config.toml
n_layer = 8
norm = "rmsnorm"
norm_place = "pre"
rope_fraction = 1.0
qk_norm = true
attn_scale = 0.0884
init_std_qkv = 0.0235
lr_mult_down = 1.5
grad_clip = 1.0
schedule = "wsd"
batch_tokens = 131072
seq_len = 256
train_tokens = 647700000
dataset = "wikipedia_en"
MLP neurons of a small language model. Each row is named by its layer, matrix (down: output weights) and neuron, and shows model dimensions 32-127. Each number is 128 + 32 x the weight over its row's rms, rounded and kept within 0 to 255. Numbers have three digits each. A neuron's up and down rows have the sign that makes its largest values positive.
A block is one neuron, or neurons of one layer that tend to fire together. Before each block is what it responds to, as a language model described it from the Wikipedia text at the highest values.

Responds to: Fires on "of" opening partitive or relative phrases (one of, each of which, out of, sentence-initial Of the), and on word-internal fragments such as Bud-ap-est, U-p to, corres-p-onding.
L5.down314:166088161171098170125177159137133107104151094091129078133176156140133100117117165136109144158120151141124143187167134129148115099192171117142125159192138121195182113136092091144105150156164093119106121157153080063109116146121148176173100109186110134100123158168145092141131098108131081159

Responds to: Mostly the word "of" after quantity words like one, most, two-thirds, majority ("one of the earliest", "as of 2012"), plus mid-word fragments in names.
L2.down164:147189130097102116085178074124099138223055160102095075116144115120175130170138137129174140162105099133118062184126129134116177128161141150162159188084144169219131143117112134097204139131162178156128128155120132134167159153168118117145136139115147131130127116159136126174163109111153129100
L2.down330:075144062133116122050118152116112140104119110073084097059124165120140123107106088167149220106074097148171102124103129165158128109128146133130124140099073097065145147121136111056092155168151119087119113120118052127054165145112138105093087134065119123119156125146149133126144099046108115089
L2.down345:113110076144067103134086151081076119083047151064179124132141133134128138200103138147140155160129164123095119232121138154167123165052178109138133194135128145096083068077147135118115137143079107149093163153089145121224181148133170173098156106138157151185176135112106097062134089151161157131
L2.down368:138094111133106121088133165150086142150070169138098132115153094129148110120154155151100182186122123135157168105183048141143125195137195124172195161188139046160042117131145120053130112152134124058111140153129115144116144168189096138178173131086164126106148174145091107124106169111128096138
L2.down415:129129167113139143130124161150155117109092130096155198054134115149094125093103148122099173087139096119110093123144160130134144147113143125101180112165106159168080170174152100125218154121192150097088147091174132144100126142116143085100127106119159176178157091135136115161088111133143144135
L2.down851:113100099122115156082203143113113143152129152078122086111124123118127053109065151157063129147098091078173175144132157140144147198155154124108070109159139118157055171101138109173127165109086137142188091142160090087147095145143073096114148143101158128082133149151148070129156098168133098095
L2.down939:154160126154080093121163126114157140154168113098057139131080102096159111143155142130097145091152177089105132126116135140194130099131140074112164078184097117096147117137159160070135173148154106141141114063175115118146080141129150113128166103123102196089100170124113068152178110140141103134
L2.down1515:168181072205138107161132160142152143121112105107122122115210117144172100133071143139119110118118158151178066136138172117152177148098086100142149157136161102101113166099120105096140119159149147143119078069202165095176122134140166112182137169118134124122154148155123073162094149142106152123

Responds to: The qu piece inside words such as acquired, acquitted, squadron and subsequently, plus other mid-word fragments like ubl in Republican.
L2.down25:145098125096128127151088204148150163145101154110096130172094155092134150126142159124141149183099129114057141115129102138186095107118154149119095164119101139169096133109121092132135140167157141156160092137144086103090140108161133082138107181154108134168117165110147088139121133153097143138
L2.down30:139129158090127112215160154123135108129126137082131113167127084093161121122141138100110125107139143086067088147212085101188061159122090135098139183110148096111178092097134135134061131183131135121154122084076132146105131083180141144162085162137164120092157157139089117108086068138172156117
L2.down472:156128140124132120073119095065171184136086127181121178090181179158158113122123144112143160116133174138128129113132054141136141130179111105163102157124124161185135126123113143066165139138088090176161128117113145152156157152136109189131131099161146122137066171175080127210142129133117061088
L2.down559:112111115183168086145174124126178128141138149109069119147168183129106169142154106092141149155102122124137097175147113126126160110157124108080166137173114122115093179117130116142148170119074101092111095163149164161132130134134076115167163138113160129097172107121138108133088132112113107207
L2.down1356:153133112168103140139095176143148094115139092120186119132150163093139145156125126151104206100174113134140140130132137126078141108220175152155108208166101116116183111158082131127165056091099155145189117104106135109134170160106165152126129101154129103123158111172129140142186154163139207134
L2.down1484:162053128122109129097110117154139173129143128132180172022100134135109121178164143130114111107115152104116186137064124110150155097113142081173146163129156131191104131194139089067102152154126090099134125144147123139154176151099156135185127114142085146134117167187166150102109124128107127096
L2.down1513:105143122085107092117082083129123113149119098167085135100162159148116177126114154215132159125082119143072145104114076097140144152140118111130121105130132115100094127145137096073131165099111067158093185118157169120151195141154134152110174135110095139111148150092116083123070163137124137143
L2.down1531:147103147117097143126153152127112148157112158142082179141131079092156124183216127131092153133140111126090088110127087071196134127105138121137130134145142085118113144130114092117131116137112110174127062089108089090091108090121155124148154115110144051125143113091112151140127101129118153110

Responds to: Middle word-piece fragments of longer words, before the ending, e.g. subse-qu-ent, man-ag-er, strate-g-ic, c-urr-ently; strongest on qu in subsequent(ly).
L4.down137:114180093106063148044128191114109113128143116149131144145133157155098104060159134141139135067128149141105163079164177060119137114083119173136138142144115157128173136166103137181102160072170076180151039073118166127092118084157175123106090145093067094120121150079170087239091133141104157117
L4.down220:087094119141128162057113111135125060181135063155126086125058110107175066194134112128071137114119069159138099153159087119118045145118134060159166063134153081103103061161131146103121152117174152144128144167131117080127158150126103137045114116164121124062102139127175132134137110114142119137
L4.down527:154058149128148130126104109072117160197115076128153108135139192159149176070105120109132154163132155091110191119113166106093123158144179108142125168087194214131146158112131109080164118124150175099153129135096204118127163148201126161185186184122164107129097124125145138141096132107080141148
L4.down623:153104166101165201093116069158210117077118119082132165157123084150109079122122070151123087129092124090098134102174107113139123137121092102154085154162084102094101186147118058099130077137183193126118187191178192138161145184104154113081113171105175153098111198112140098151107128124131138191
L4.down877:092113155151119178064140152087069139187098130110078080115144124150144101151167110141160106186122144166109114122115138166115151125128184101115102136152119142126075148091098119152111176126094155129132161147084110142102184200121176123132115110186138123046182133135061107192154093101123153165
L4.down1156:127141162112176079122134146081163088111129137174109193093100088099087130104120176149172172157071151156150114177150054087121096164115153176135153097167193091157117114150059154072090158186110121128142123142075100032157150145115092158108147145130056157126131202184062146147161102142153148163
L4.down1225:146110131164111084152102188120145137162118156100066111119088129166142151157123160144110118112167101145159055143126094113151106112118143164150162115167126207117097099236136123085138155175146190148129131166124132140148147105127106110140181041135149085148092122173108130098105140105102109175
L4.down1467:122142151068149043133077136139161102115122139154146121087098093103150116097089129103107123123093144137166100134152108133093126106096100145101142089146155143129122154090096196132163146179229152123077131104152168122117116127191112133158101119168127135129079154119109155087161140147108135120

Responds to: Prepositions marking membership or relation, chiefly "among" after "was" and "of" in "one of", also "under" and "by" in biographies, plus scattered mid-word fragments (Miro-s-lav, Zmij-av-ci).
L4.down234:177153137149158095110131135162100107193142143077129212131123147109162130161093122129125106103061177112098120143104136155109139119140150121126164130131177148084151128129150131181152114120132148096088119123126156105098153151181137116143137166179068107210108136110128121160143181091120162125
L4.down560:141102109161117130170135142171087111152102146144115129154151100170135100146117116152128121090135172191156202112158160145176147134088130165119159134171216105118145138148113147134175055155152110086136119110156178132143170127131097127118106145188100138170120132117117101085142168204128167144
L4.down645:151159146100116148106127088139129134125109135080126127164161177148109130118110108147146115157092148098140193174055057115151135142133179137141114182168106117133107197181166172108117136127092099115097107137071148140072173143106138082090151104109178108129114143138127137126143125119127088122
L4.down668:173189084156119183208100132110099133109125135178223143096123094104114099116097065086090139080167123140163140168120172177147128104159084105082078114169109145132171082148091102089163080146130100147131137118110093144145105147128161137121113079108106092163163131096152162135073097107153101179
L4.down860:156142106108160142102078127130110108165105125112092096148114110173087148166144108114089178130130099132117146169112123157176120104156136155118120097102137253111094048108169179129104107083109112174091118135174141099184128122102103109128153189111126123086183116146117159122125074157194150105
L4.down871:120079115128154152106221118097128131122125115159152171160174166136136191089132150109119086119133129122163162121127128105136159125106129147173102102130137173136090145135117121128136152164145169077061153141150134154203141104102130114108143139108111160095137114143191103121117110084142102114
L4.down930:122169124116150142125134119146099106139140157166087165100170099097132130043168126144099124146134108159125106136095146128158102117187163145180104078153149119140123121131123106101139134105152146104074050135167127150130104145078141139137120128153079128145087149131132091143140165104153078091
L4.down1408:130087086144131082131151100126146083153098130136119129127142137168117160094101102153129154143155131153185138122086148143129111091156132118118111090158188138142096093131150153111227099129181173124105123064140098110111122145109167146152120140145169089130118097132164104150142184137123114141

Responds to: Short interior word pieces splitting a longer word, before its suffix, e.g. affl-u-ent, effic-i-ency, constit-u-ency, Ad-min-istration; sometimes line-initial A.
L5.down911:175136137170174182073106084142117131115140110133159090129099107154045104116112112158050123119075154102117164074103142124135127112092159121113056145179124076047104131155113102155094114159194146187118125175102089163170116169170109085120189160113170122095092114123111124135152090138173083116

Responds to: Final word-piece that completes a word split across tokens, often in reviews and descriptions, such as slopp-y, prais-ing, somewh-at, posit-ive.
L4.down88:091108119090098102083079125141160176207147141178158113156107130096118168176164138082201142110115158151120103066068115132043145106083106152149141158111091093139094168080091163167145159184115151152139124100144091140139052143101120106090125137174086108167127121119157135116093147131143152108
L4.down166:116137148089040095131108119113156173102162110161052123205109107135130155092167145080108135110086149137052084145186121136141123111106162102103165136158116147093118117095078115104146102168150121168185111131141176159159076149130108122096175088090125074109142069161112112101124101156089090119
L4.down345:141152148138103107129118113209166091138121116169160074102185190065134178142190109113110111191131116139101104113102060105126129177051181106091184118074137121125168101039114158101139137130119180122094141179128069175135205110088150144098107130123165102172138120112139154101141102113069135090
L4.down562:131116134138150082127103084111095140152142106124164129138153146144119172144122140169153129142069176160154131127111185088085090129138127141158160091121143133077022144091102153139142137077187105088116141156159106074151154149152050089175160179087096125065127129114115158152123177129146187122
L4.down716:103142066133081156124138150102127184107139126118184092189124179149114199148158093116139136117133199112096168123140123112137159172116133177062125151159168106114131142112142113181108102135108135088095165162186127137101157114146105123133147153123128176172093077101158110126177090167152117191
L4.down1005:127078127076161155104126184136097154101107097109123169112196140119111138136104085171132148094128124091118144096125203167078084161094105111156143112086137148154128156133177129147100127121101153127119149110121188128137154169132113118130143183099193183145133074149134095169117125134162115120
L4.down1335:075098108143163119163100127111112158125103093167144171104089137140102093117098086097152183109096130098156113140173171141111137089086138141119119096151140043103120154150153094148130164128134134138090120118161067149080163143165159148114168150091108101138118106188130104104126101128127123148
L4.down1406:136148154134050190164127125110115161109158108136114149137122120135107138136146112149150148133131081153067148083128178136107100140184072127074119108108122150087137133138136108130145129131202141117138103150137117144127129200110133155160164103120157089177159123096133093080145080118137154103

Responds to: Final suffix pieces that complete an adjective or participle split into several tokens, e.g. slopp-y, predat-ory, r-are, ident-ical, suspect-ed.
L5.down289:101088099085115121133134153106153132164108120113166073118158181147097107097090118111141128152132140129000140105132175118113132117102131080155115082145157140145123124097098135164176092107179134116078192096193088063116060160146128155099116139118144139194161093111142175105129142092103186083